Weights of a small transformer language model.
Size: 12 layers, 12 heads of 64, MLP 3072 tanh GELU.
MLP neurons of a small language model. Each row is named by its layer, matrix (up: input weights; down: output weights) and neuron, and shows model dimensions 64-255. Each number is 500 + 40 x the weight over its row's rms, rounded and kept within 0 to 999. Numbers have three digits each.
Before each neuron's rows, "fires after" lists the tokens most often just before its 100 highest values on Wikipedia text that the model never trained on.

fires after: " the", " of"
L4.up1255:569540463519543461497539483437476540514535549548535506514527515507496442496485505485509425539477547525556549506525540542448507529495411518459455502469462522504508517497515537494498497513497532541474485599511499502503482467453430483464524479470480534503496511525470506552477508463472525594417535456470560535558463492498605485498461520515485465544485550492460556511575577557512481549520456500471537467524497457570434472507507487536464542524552477468390543480488517424466477494500587530522469507549461503512512509547534449498517513453516579467508510475510408477502487483486523457
L4.down1255:514582435495478507484511521481493543404477502592477481547540527436490550489524562458472560487485502511568575481508531525474508537526499482516481397479505496560451599522533562509574482498486530479445501487496479479504487516463436479524462519476502514508488524487483464500508565429460514446400501560521533568489476471463542538584482493488494462478558528490529489470491577635473541519538451472495511488470488470462554472507532492506501534508540498431495533494532557487532494578516519491498501474505501486524610501494533575468514532539540522524481586485428497444465438521485465514

fires after: " the", " The"
L4.up1470:499508428498474466480508490491544595488531513549422516555470487493480501531456476513532460549493505523458479526477489540465513534468522568544465493537474503509519438458515513493434533489456490466581507529501523560566493550391541505533457489578489373458527523480481571516509537509511547474427531451541506493547480440508491556452504517508520488476550520548553590489609518507490457541569497475575453507440495473492525525508546475521479526520441476484549515472434449536413554465497491513477508568577455534514497488540495495439511524539531559456471475547463395502470432498507475464
L4.down1470:483430554496458522505517503496509549512505559538524474456518504504500522479479478483529494496485490445424553590493500480491545488474487556483443520474490491477473474495462533532482523459463516457462475463510467507546540563523497484551436473451494461448518559442535577552479520541480521487531494554531451477495526501561542496452414513486509495488477534508496491477470540524561481480544517471441430433518513585526577505525501470416479514466564451524496493478533535589571571509560458493488519546484505490457514503502437479485477416528462495419507494527548491486544551523488443491

fires after: "|", " the", " The", " |", "The"
L4.up632:462511478523555476510455558473521533508468523510457431577498533473475454485534482523494541510511508527525529506466520488568474492492511558519466496552531487483519571491479539511496473558607499459509545453522487511480537476516551577461469530518511502457458533467508522509475519536498470581482547532496535444555561477471546554480528527582532513491510450502546572563555507578504552441502473501493497448478540486514533580515510481492491472548459479450529508402554468585491454417507487563455492519492427511537485433452516540410553526448476514449585539505480476458564422528516494487
L4.down632:570425571484475507490579489551535571518521501452502463533565539433424514479533509478510445485478508500504454457475555483492518415509461488534539466535514459498493499514527380565526436496615432544520515512439541502509477466491481499474493556538498518492467495527492540530411501504476543534489535494471457553518499510490563501495485441520592504528529459490495485464557560602463528540473453501507413500521496576500400559475509518528559487491548499516485523432554516519534557379458544500529572550497503449478502498484567472520445462548505462503471542458493443489486493549461509566

fires after: "==", "-", "===", ";"
L4.up129:488461472437499576443517525481510522564453479479488577519502540528474495515525545520465481500513501511575488540481435561516450475421577552511523483520448525443488496450582559514384517524497489532452503511510525540486494504493556431519548532514533471552524438528495554493486500485464534472530541461476465499510512527449530444558507553522518422469483466568501531491493536473486436478491516506487462554505497489448482503523486461473478483467501503488545451423519475456487488477505485499422506528487465532466449512558450557462558497481505522412496543514618487485431434464479515492
L4.down129:476517569508553479517496422537514471453507575537436499529482430496482548405483430447536485499497452501472538508567493478589516544442479533495482479463580560537421488541456534556517517506483469494514503562540487541443617415493508556510458543546445476503511514476511521465527504557464501430491428589508487466520529472496493450516497485523521587479523547525507515500519538532454490497453472508500513437503513511484499537496497538416381477545539444535505497525469462512507454436483526516534512537500469527522553468532514422469447473502503486478519434532387501490499460453462563481

fires after: " was", " be", " were", " is", " he"
L4.up1037:539528465567489568555548566559457530539530517530470461537530505519462524470459453499514435483528470497467485542501532500526489503495500483460487580517480514531477492543498547527451494506489497512517439527484498509517466535508479505548463491480493507476481548521462497378462476492463500463470516505495567483452485500436499531501417472498579522546495545570504473541546418486518444526564443493430502463529573540559490515509575495440455525558508515532419519465552525490488508404482430514526529538560398494544485477539503555487500463472555478460479541491546427512510492450508480466
L4.down1037:486538529499513460523447498480503514451433487534463452500481526467539506577497486537478572479422542468518519480501514454456462494509537516589455520495525517486509503498553462410501507512526545563465633517487504462532511520522516484402621504473497501449439475493502533484486524534485495528511554424500516515569503516411528483534548508503460491520496505490515462480506544530497529538443519539513507492480455516499503502519477481529494531487507560510469451481508515537490525517503562508546489473469566509443476490452479517526492501530574477513553498506414529541520444473452507496

fires after: "\n", "-"
L4.up1970:490547531495517487423508495490542573551486490538479514522451474458504435495500468564504535473443536436459461504536537443517487467458556529504479549456497480517483575481581469545432487568585435516413490514492543532500474496492533582560462547485494472546467488531464517546541525446516503559451576457494477541505533555388468597520546519542574479440513485471568524548456560488560464457530458491426508500504501406468465576506474518449461483457502528515472521391556478528448505509475511479459488487459545609498440479477425503413569467505412386502460512469525511568510450467521531523
L4.down1970:393558464533495487488462486453550508497461491571537498473525431485546478503418525490536530482468538476488486446533505541512474494483510592535486492492594476472463475426523547483526477547544538470528466477466576491434421463468485499494537454508438516502519443577467469493499501448524532454501532517590432443379500476542516435470530555449452482451487507416457567498533482444454511485493491524421493498466489516517533528496518572480410557463486511486571532516538524564456478474477499471507497547544507565527505471560493420445562488493521527568505488495506521539491496553500459532

fires after: "\n", " was", " is", " be", " are", " a"
L4.up2085:532515489430464491456496449517490523541455489398525575482450512479464444472545501473565491474499448560465410524508493510460468497434507517482509448417503487418562499478622486558456512496503529500494468532506558521505494425505564543512540532494484540536531488501482561493491455545524483485524471457467539531472455541501458520478367534517534412515534539527542539558489536478525455428490481505533482542553534492483432563531456534473507482573488429552562440490540500485488507523499460533590589469517478503490506522460458552513503550455439475576479452448549524515420532467399487536
L4.down2085:503493618485509537519418489473502517486475609505423590525490466501532497572505546516490453477538489528473528597491445515544461464525527511557417426491517493440516470508441495488513514429486521574504544556453505505516488495469509469518534460506482526553507518483529542501462502533479455566550458510529565424552498560503433540593529456537508471533482421537531543526543498496465600469455464540472513565468498525470466571481475494520484454543479573555445500528508487466506427505472449485559535486445507492513515565495542466437554471522515525498527421522414464509446416485525570459

fires after: "\n", ".", "|"
L4.up2385:465504517459444448437511473494459492554459499555452575523517513500511478511511422500468490474385535487503478492501472542461505498487543451520427418462538491510520498453470560426514559509492502552452517416486480483446500513441534453487484499520495518580513499456473525576501508511470506585478487465495530457487471487466480470474501516528505572490501515509460543546521476519479538493459485452544462503492579515523518538492507533506521575511525549434530548481555460489520574530473502519498546469440554521466520494491409437510522579535524387515486472478452505523456461402477479485
L4.down2385:502470500577565513526473479473469493538491482495497493470552497470493435510487430472456511469522465450538576523612504485502526537501530489556536525487463566549515472511544569548499470435498510498537441495518487523519571557445554453575569491464553508537474522462471503485517468491549490445471568454491507436514488437499498558517433548490525545545607544532462444473521491507545455474403503461469487496558528557460510473520532525457509494443540528466491452491539484471561425486531486521532501484492460484489509579531492505477496487417499588533468422481524555462489489497403577470

fires after: " to", " in", " In", " the"
L4.up2509:450506481517483437542530502459525546427514496493492456505493436495508436506540491436458516526491480386465465552543428436503489554440605471535420573524534505458462489556482448439503494584517474527519565476490513470529497539471539544515466496472527554469453525471482541545509515547568499546447433530535540479477474470455534476434409462497569465540509530497587540526530477510495476505532490573550485532498517452494529559485480438484478485531518447506468575520533536492412440452494476473507514526511551420527514522436529518451509484456421446452506461444485505513474444511450464493
L4.down2509:478447534505512583511521531426460510507495496501565511467472477615448512455544513528494454557459513544492498438485424515476495499560445422486501541533506504446552588512472555406475559514520500509494487463495533514543554470597537546538505482543527489467527493488520536527401522455509485506461506537482497535509462533456580538505499526490610513569418542519477496502497502547525485528551527462515531495514550507480482538561437511504452543485535520547539532541524532544500486553539513479478456475547454430567537499481434482517517481462474529506597489567469526495507407514571551501

fires after: " the", " a"
L4.up657:512505483484415492447521537483500543494459543512497511552474449406502494413547484517499550526537482509464476569464535584467512548429568551494423469515484505450492443494538445484453454561474462483505534504501500529500467481368522530511487481514528446481494528509513513520424480464561507582516485438516486493525435485530530580489535586461515448542530500476517541477527523555519506495485513526435520582508448453533487532540546471531586508546490448497553512482544522538502320409520511456480529531526457488528461474479512569518531472387480480415510509553511529523495460464475500487
L4.down657:567519577476498506498527488445454461550516595514531526466530561560483515498457494410478556468542510465547466555452407488458501487583506485458504479514503518448502477480479554477544524453486580505438446431498527416469449499501551550510561467513548472569508528447510466559458447441501460508448453430508487402437493469486398461536588561449518547491503402511493486456517427494541516534557523511464539552506523507515514529544567446478489444491498547480435452514496543445426504457513451523508434531531459442511452463480456444542469473532578525550432401530522473488429482471430491562

fires after: "|", " the", "-", " |", " United"
L4.up941:564503522530517461582465491440482571556521509462507487592506487531497544531588479460445550517470521445581455509512484552548523535485554537545451480520504488495472564478485554509486513596573468503471524463465527544509501519474538485492455457422549507525424511479474485471514516504507528594461508476534461464531484526478522506479460494552481556541523459517574536570499499543513558496518468490487434513471526457508509533547471447463493556470439432458465467435573485557433535485467528532447478453541504464522494442451528525398554486518513473461433477464523458487526467513581511429
L4.down941:512519545504450530482529583493519557504508557450469432452458507494502524489525502389486459488467527520534532472451519549491444528524540512537462562545536478447537474527498497443460535406491443539474513557460509569449522509451517527551521459481510499591544531563528544563393476484478407492493608499431471436503521457467478483484543484520605533543522542482473527495534472483450506471460493547522469454492524486547510532506519479469467463489394530555535555505451466509496518517534465452481507577545545550506522467527486552576554466526542522556479499468515544527489507528560461519

fires after: "\n", "==", "|"
L4.up2279:514497514512510528481425503482519570544467476518392526514501535552505536529523521492435470439492483493467442476476520465462492519448584502536473540514472530481525497430569542539474509510507534484522504515522499513463551546449557503499425436515511431499487508471421576508575453567513505420498476545496516461506482516421540532537512521502525484464486466462474646486489527516485458517457463517501454494506534489476478554519527518509470512509488486484540470477501431501426525477501494514634536508432507561509573508441436481486557453541491499461453537447570515482508511475600536506
L4.down2279:492491472533483484514512466544561537476427497547508516584495527531561539465470511532495440474472486486441500554494472512450470517413495546488536516494514527560473482556471523495514541494542509557475517434509550510511516503445485385590521452523463409522519457449454458553509546488497512521454555550492455460463461505509541561580525512542579512453549525497462554471538469464444492550486492507467606460530530476467455484468519550491506530498526417484570516517454500391561456473519474548480500502479494498524524518414454467391485488570512498518494483544400528480471513486504447541

fires after: " the", " The"
L4.up433:517475486525469449442497464520488526484513512452527539540509488530480444370500438473483529560484457458560518462460492597479492518465490489533435557499481488466566502522519506541479500526519479478426516505505527547503493526479515501497508507505523483479468495468491522505479489445587472569504575422500491489593422431433502536472480568521570491460541542484523513487496531517533502506492523473482549491513498452591483505534540463512562491527493514507490541456537451476490504485518489533565540482497425523553447411515520482493460431444491469466527512481509465538528476488542435513
L4.down433:477467563579529450486516483574478539516514453480572505507492489529482447497563542459493519487553538425548556527479486446464455460520548440535497595442495571533521541570444499551484556560417506510567524507462463538583464520520501471496491535540526479529537501514505461590494509570490513462446537507510482523488534522483497519446468485519528492564425501433449522494496479484484483523538513555506505500501454524499515508488511526534513467499469523472404476466482591517551551509465494467549530495413401469478499508498454499393554499516455429544565549524456423472502495562590462487

fires after: " |", " ", "″N", " /"
L4.up2591:506544520494472453567486515437502486454426510443495458536474536507457583529503504473502506510461509456502448538555501493487480467507498470575482450527515506506487502496573491506503460548579515460470480483533536614482500524460497536554473485452490494435481512444458425499533416517434532476478497558471528467527507560538491522488492522515550540445493561496512548566524467506474562502541475484519465523584517450492504559483529544492472544517538503519483485418573518484518501572491490557544532532479502505559502523520471597418524488426526444460537490468516525525590503529595523491
L4.down2591:500500518467478425459419455505483591524475478508538535524627503511517483450587522452457475534504570502461538503549533491496506446548514450498528467495499457535499522514477530518475500523569485508490550468449528471518469559480477477489523534469501444473506456509522479504512466514500478507407446489509466468423519413526403486550510475463519567497487530562481576477469577487431451557480518452468572505516569426445531467468500495498479502511475532441514458540500555442582467528505511515515564486488500534471443515528492479452464458503473414531479440474492511544475519533467477542

fires after: " in", " May", " 180"
L4.up2361:472515561531499516403518453456421548548633464486481418514468423530531507591506518490465500504483562526489474471508494515532487533560496450526430540466540439504476534510520492483515473503503490442481585478510498530512434511523514506539481493467546539494502474455538472537469495578537448459473473469476571532566406488456473477554486488513495464484543449493584493523549472630554519454540489460546514500540506496395554531494497530589533513495473554430436523490502513512469511536504583523461474458512469467498509489482496539459572511454509499464423519454467470577586487487483490430
L4.down2361:483518473538626449530421434569426478494465545507450573529403510451471495495470524509530500425513489450462510480551568445531519553482517461496514532546465464499516504509541521495558449497506470500539494490552470501557479434471494472452488431514574512496535511431508553513549520436471527443488431483550511440528569496564561505530551481471607560476547440547484451435590532553492555582526465523463468515380533553576473459479553534484438454435448485542483525551457487531472502395542433488534565522497459510467485535496532509464485439522578509582466513508478502429498478459509524526

fires after: "\n", "-", " Preceded"
L4.up316:535514586487480483468463469388563529558549486540464507600476523496517537541551469453498523508445450456513483557580539439534489520462521523607485478477487544520542530451550495529502523540590496493431494561525476491538511532502468566504447607544502490463547534484479555498526482561482499518530550465430490501477506536462484510453390537540543460463455502503498584535476558467493452457420490467537504513502521465529526497531519496481538466514512530467525497407529455545489540486476470559448458530498495519517511465492428499465548548511432542459496481459514428502516536474488534511
L4.down316:502482505509547495473527445491543520583507555494466488513530513571446517492531489475532440467498497454494516506509459497508561486441509482495537539466493514460465491578497551462507554531533440502492530459459513487511536486518538541505509472431458414413614425543437481533499517544528488481471489488493495514525477433535568471495452542441520510510528433509490540414515403449480545515525489536482431495464544320473512458470565552481500473520526504487541526566538503515537512439537570506465483493561498436506531529501545428465460471560574479503516481426431507464522491461487445509

fires after: " the", "The", " The", " Woman", " an"
L4.up1062:534515534477455503480493551439528497528529486459469477576443508394505502522493509522456435482471567532488445519489546486498502494491477562445438499551496482497535525490496506515526517525475556578454457541430555566541474459512509475510543478528471482447489553579528484530458539486477546578479582462425500489529505410476498515483468445513439489431512552515562493493581504525472526499583517473423468482530472495562414490527581484575436452540479451534468588505500532468469506472510512522506491581472488486508555483529517548473516504465486488566454517537494451509475512484451503482
L4.down1062:488511442531486485503527508452520538467535430509473511513504537506461472506561435538521550520469478499520514524466506472464489437480514500560505550404488570535512486511498460535530476482509488479507424576538516447414495518510550519425487519464474536441485488482384524517549443503500448541496495483534493503472520535532462564528452526494475482559460588499514525506412488483499420511458472510517468490580536457388496558515475448505472539459503529503415484509442503504529578574477534450477506457462489516476451459465497437551522536519499498387572553450608543506524487520477465517

fires after: " |"
L4.up1743:502537442518500460496428540567462510450564491445556479541505533486478463474518539473449493537467456469535450595543502501463514497437520459491502520542438455463471535507544471541541480505471443570390508565499468498500574462504519516471502473581538489516472524520518488511450458505491484474485516447511465463515529538455563511481548471507537508496502508500548473493525575536533462521504530500493541487455462515479535535511510491483449503526541441579461491502563483468435380474435459414543479486452550489501504477486468481491540521458524499514515465622489474518532535487531501492
L4.down1743:559524389500427543480495550542531517557477437443504511548526546533483517530458507464512525469493485485456495580455550574507492477457535535541542496564466464485455515442459559398527573540457475515492473502453526544482531521476421514479435523512485408445513549515508470480475478485506511490472488509464444479468527531504427518474463480461492515551503382526460477493538423475493528571539451532491551448496481462601498499477498522498581434438435533551482491512461536489547505524559469488451498449491593394515515431583500519518520551562579438476523472498519523542531553487512550560

fires after: " the", " The"
L4.up1799:494505517559456452453499531454528547545535487506510501523500535494511540568480461477467413517541455486547572487516500489430496558482474565530379515515520477527434560575519494483449517505492471479530508492509488503447506496408523537438503471520527477531517583489391556396454489415492563476459538526438565442520521422469515541476497512511555448533494434543592536510561496574525504528489488493586493565461570477608484500477557468579452486511510416485555464511513500522441553424526500496474521488541492495498492495521521544522508450503492523470516485517451396524440416491512506520
L4.down1799:448506456433610552516550465449491418482433521457479504452513613548503507398489502534566515478506474471469483532582478491522469505504494473468483436488449486472522548490493583501505539592569559544473453494483529487540544499429463439484497536509506527558478511567545488538523471463482543472527527507514488464554479455512469452474493541467492521518549474501474486508437549438520517434487487495485450524513458516473501468521505444479500471556437473489585511552492516511484518463556539489405515495532492543453474508525489559486482538486504498498531464420563487494427480560480500469

fires after: " the", " a"
L4.up937:544528465532509481432434486498517563574516561486504483590502509462516521498566519548514443471479453449514479635475496576417489521489445517401542494538451494504551515590513514478488544465498487466454544443453486505541555493468492472462470547543618543537483501484498489460540476478537549529500514469456480518483527491496493487516499474497545561510458484509541512517545483557541553525502436478563515530503516511595479494495478501562510476536457436492485443519524481469478549438508604521534489507528481444481436483536543536479514429501559456541510536539511429479502417489487512495
L4.down937:475505513499509511518590511478543490471464573479517497477516548529504530521503502500496520575488503582594534496449504521484492487451491531515489499459465488489480518395485467427520498510539490457469512539485509511504505576558378542546519476474452470442548498550538504509512493447486495471444587485553468495582473519464469566510541556497435525499512673505490507553433514488548484469500540510515460483497511452367490460541476467488431497495512495520479545483507483436457583600513519487464520432398478508515538501549593478514490542482486482468525448511501507508438535430486509538

fires after: " the", " |", " a", "|"
L4.up364:519525493515503475514525569458512532516492547442438555565465545556470508449474480497394521516501516505494520467532524543559494516509531499476501497479542528479509542527505473470435514578538557487459533548520530631517524544506513553497491449526449492491479503483509504510532482536550516511458442503431491464516470479476485547478451525549521530509558481524456509539462465548561507493565470487494541484514474483517455557545555488465469589473468545549484506439559453446413493489482496496489495523511507469543455502557474571482532602462412529421531465500477506546507487544490479485
L4.down364:555519467565481456455510549467510457561558526533451496473474529520464503443550545484535492523500478468560442439496438488519507430484437494491462451470493584523566437461551506491503490496518487506480470553484547581567461511477478546475456507458463478456492533512493506503457467486441513516462522507444501533484478490479556558472502470492524498507522519484538494476462510511540418492512457469490488462551530590463508538486532530488488507480462545489572476486463489445498545547456523536470610548442528580461486463526508464550418467535443520495506575424539479543496398486531558568

fires after: " in", " to", " at"
L4.up2939:511503575511540533517514511486483505527550524507510506508498474478477516520464449514518448490511507496452507549596458491483489531480452415563495527450504472487527509469484480464477479498480569464485535544498534500594481516461543507517477549430524459502496447462514484469504453571412494525501477415421565527503409515550522515493486466536520413501460516507529516512463578530539439538482455490487503537591501494534573558495448495521505436573503536487458526474502475502450461504491502530432540525533458500550499512550459574443472522464480495464493499405666415532423466496429504418
L4.down2939:476509397474467502470502543499464494469447449490551512494519515561508600496508562502524544495491460405458541570487423479479480463482530552450463596541504513436530550422501564506547528481479525520368487513486463430526492521598476471517513439534514510453527556548503564506518429411516493401461581531579557483468487490508508482546457505506453537535524513494443513479466526512566586482466487510474504432482563488462537433506477530455447502455514493467520487502554524485538526500470478472499483508448599627437468528480470520588528498458494518455494487454462534422505513484427464580

fires after: "\n", " ="
L4.up268:484571561487496528521454470454531527503511486517522487576503605453478520538579466549419459553464443488487502520521481505509507527511473529506439509436438497477533516409525599546524540528520541469486465540505489480461550429524546492529478458544474453516565518484484466458474435425510518511453516445452481455515567556430539495450395528589465532444502490524475579632489536507533470526439492490475518510537578489528505526512552448501489561522482427549578542455547448482494491453507449552518568502551508454474568512500426557463544531511486500483491540537569479457443520476445484479
L4.down268:473507497508501531512547582506491496494502517457474458554547492544507484454461476488488527570578499502519518470524476518554506533468503477521461484482449431450483537452509527525496495516476493447520473509514510505483508530456505528456543461570496551544541492466549443514525528485519494529513451456501407447575539491513561533394505459505532512474536569470521484552507483493538521493593502497491489446457531609483494509548520492487502435508420498508562475507471453476484448465504509539583518443456470570377564517501482443495489476540498599445511562467501481498525494532443503520

fires after: "In", " In", " in"
L4.up2792:467479635504498457494461476467449515572508480475505457516519423581492488507522474504504493496506577488526573560569455429515515501516475548508480478400581496521391516564524473464497520506505476457542564490488503481505521611451520497467490560412527546570521551454548479531509479565483516457454431499463510480527436487497489509550502523530534451510470464512492545555508558560521522576479497425527515530490520481496540523492509455490563597503501567480453451475547474506523553455515529565498453491560536483532419467533503507458572474542488471455494559513470400563484456540468562442
L4.down2792:483513359519486567563456431482451454480448526514497533593550550466502437494553557441519496470508462515493422458466494524529470538585487520515532562535416491467518498434489523476514505517549554586455472501491521467568464444621514482497518444557471509469499545500461436549547494417523504478485514494517426481468543477462498483485457453441516517499579436521520514419539530547530506487464521515462507496477538539488534509525471532524414452475479524545540524505535516495510413480488417478499577483471490491461477549466506542486489499448571595503526470558487495439486569506525444607

fires after: " the", " In", "In", " in", "The"
L4.up2501:488459589536564495492513584490464567525479495468472490542473445520472473493497546504484475556542581492526499508545496462451499528549517500513444506439546496485494604531506397448530554484553508549535519439540483511519507547491555487465551497440475502473508481539551496516542492498497468538484365495465472496512495457497509557498507560517451423471537511492516541542509535532504502505475511474541499540472477501503516482541482473516519553516493540442504437506511491432506456474538524552587486534482527537538560526518476484543503496466471461428402457495505540589466470520479540472
L4.down2501:556525532418466490507429498521449516497492497505421551516468508489524538521411539435527418495502499533448529510429518537480494520550506517506562508501462493585577545432479527604532521483486479445409540532458478515494500518442494495521502482508482482540548532493510500498499495487478496556490494545481491551560496493458484508515541408525456488481475487464480497506472503468525540452540482542471479429515538473460434434487544468498422487515492530527557492507480517468465605523496467491445510480532425499465476497481490464513484478491471503534470547427482522428468493481475498519

fires after: " |", " 1"
L4.up2634:500532467494502449539451593471488548520462554545478505560474492533463539542486495466487533478486460483462434534503504514512490475453511530509468477512440481511495546497506513472502500481556495457421493519497516577520488488482563549470445438564480554492451574487503412527505461496495505471480532445427470445441476562465549515457479497505550538477543535477507468525478525485484592503573470500447487511434451515530480626466480512477490500535502520509557506445570516420483487556500519535534477559515471495498511443469435562473557507426499519447528479530517432523568561514539535488
L4.down2634:504460521543595505479503464480455527524495544504513450503616459455492580486441547462485500508503542575487452517495451511521528474486507461538526430508467479546505554400507508495499469436519454526490547531458522464479478475474495560463480520487456513493471500529520441482490463549453517479382439484453467423534500509494473464495594537455475592531552467556515479488501451484466461563517423552488520521504501523401455544436447507460477506599457531493459466525546528422534453595538513452531508486493547542486411507517472433501517458518519445562579438528530557541523535437493570512

fires after: "\n", " was", " He", " is", " It", " are"
L4.up863:515527558488459482507570465544501571522493491479491506547468524490473489546549424568517483497439422518492455529520471463524483458513568531530443525461476454432498483492515562512498538512517524465512469461526510525460453536446517424533495464518493552538521526487444485515439475483459462514471478506532482503520493517524475538498479472531489541442482519505509490607556482490482484496505497486515488479402598527541508569468469517465512518453544478523474546497530493554487507500473496478521548490509578492499576500512539470427517485462512413529486449532516482605425476443465486436
L4.down863:527478477547480473578599536484487505533525552500558513454485499454513474407465534522538475502530470436533597469565473476403508524567438452496523486599540456509532472478442539502520516499467493482492558459544512472553540477497535457479549432457431565569504507527567548493457517475521486521440496436524531508458503535526536435493564428481443576500438512555534476514489488513432436473536589546527498471521446558499509574548452494541482533551542499534500555500505482441582449454492540475515474411495382459502525530507530407579515406498489537497438462417516517505465501480508551557

fires after: " was", " is", " were", " are", " not"
L4.up300:513544457442448502494550406537485421520490469523462571476524529567455502491529449527455494490512480580479492506534482490533458491438481589484451518443495487488485453473531571478513501534509471523543479518532523480516468513481559510544412534486462420538458519520495407504465444508490533475427430552579525533492467491429549535505504499544518494521507513472542544543542491514508455508444458489503464462494577475471518536488541493393482546537503485546485494488512547501542483526512522453570475467546522543458522518549560552466515424479503493537538450518466427553463448499492403442
L4.down300:524541532580570528493490433529576501506490540437522484544491454470518571497453486503546474488509525577478483480467501527426530519485498452629496494449505496520521500571489445484470570531498528540482583481526514498522492520565479448503528427592441454466486506462535534511571529471528519583515553515554503506518474476458418505515558486557420515469560568451501487469459525494509541509472587471461550470479452496402520453532468502506515508539498465496547557481541495489454504539482462505554540447401576554542513441396519438456429608548449542531535427525456570528534496536495512534

fires after: " to", " were", " can", " not", " is"
L4.up1043:470512445461514535510559553542448494508427557489486595504474518486527462520526422542461510579524479478522544455539521521469476498388503572433513524410495542487513485509591551490441498547471529435499440511524507499465519511466527511469426459536487415491465567478479501490507452548420494468456497412545589551519483490517543460507486537500595548531558536508448530520529524510496454481519467492524479543427512475379556504497497517482416515476467469499559538522481472453486460568450562546472594526499485566492504554527528485541510449483506532496474564510594451455458437490534511516
L4.down1043:510434504522522502567467516577518452507525485534406469501488473526483461429511456469529561539475466493465468463478513510468499464496460519507467513512495529553512404542456505640535514516557487574478554480505517516425487498522441461431535502493478470474499543475506461519550427463469486472513442473496460482535467495453481509500429438505489458523419437425444491526411550537555508474507471515477459479485542509518458464476512535488556514484510503465506515483507470514547425489520462486453533531520453528589469427455535458522516489502482498474487535485497443438457553493510466516

fires after: " The", "The", " the"
L4.up2147:471550496500494432493487412521459546471488536471475491535528553505483557526548575497533521449479463574464498452516500530522508496470480554481468446557559525467535557441494453498451572569579427533507498544501503512485570484466569536522509468577613481520500547489533553450437514478570571502488495506596534458488449444492477515454543431498595563492463493559496515534559507537477566491506489473497451510489513507498468572478481513527475494492470454464506488397524420550447543471567471525529519508478470459529494416504532436397514555526561466508538439519505539453458440457537467486
L4.down2147:493494440538482544485448453483520490512476558494413488530450499491478485526484472496528528521519508495498468532449532432430489451502421528454485503480559549518538540534491510477485478526506494479514504466533478561507488491476530480459435443483457414506458474507487523417492505509506553468518520473590565485512499530464513426453447416551540531564489530483558548574515471474501510473525496524429485497417514548482531491436521605453446461605466515463477443483516517502557505484525499444447568536532500522473573573597543476509485557483402489472532491439428564518482460570516476449

fires after: "\n", "==", "===", "-"
L4.up265:517513462415529516466473472459493523511445513530459541485513515553535547487501471519488412465531420602545415470496431601477456586425526524459506484519394495500499481477448531543483578519548507492528536508528498503456509527438550480495486523504513467499536542484489481483483510493490473432520457439486459473533535514468545524485470501514467458453479452504449530539515435507525512492448474548498484472464557491451551471523458457504485570567563496461483541487545472515547528445530556511586606484477480547426506498530498515421486468507516500485488491493558460457428513448542522445
L4.down265:496562491470501450450501427533489495492388508411548594449462394532530502560510456463472487526518491580479382463578503520478521537420513474460419502460584514514414512493464457434522518435487510517579439492537527511495571543443449518465455526477493501521514526504452474456567512542463475502489511511560577415514501502461570509426452499536556506481479525443500497564474517464509498515553510540465481532471534506462479511498499583491447508501537469519555545540492495482467472508501490493517508544566423523434554446564516498522471425471465548484579492479546484487503505497508520465

fires after: " |"
L4.up95:525527464505539416534479524485504507476457573502529452565474541491442534494547491582453541465485488476538534486483474468522518476455484487571480550506468557506520543488509501508494479608514480488532480498522522594573534473542570479465430445537467422444510502549547495477496482464534499486434508502467481460604497468502494506522529503535440424512470531607538609537493564520514544540522465496497497457494438513481452502513483455469487534518477522479514532412549508494462473547515504467466475534510529557472472487432523547469508477406491489461551480514510528445484515527525589480
L4.down95:514453519485470443467527491494488532471449499502478577488500447524422501462491471537497471503489505495443509517507514531531571484508498471529552489511545508493574538503508516502523526517530517556493497504435576481476543543496483479457493445498470456500516455434530467507485488510468507546443401501512517480467469519515484488481529441452483515547561533550504563500474496542525493486501454509511478455445447728504495543439503479440533487497448473503505466434544516427506438500515491526522537526527504561480486484570440481508485489525568500530511539484561530567498497493466555523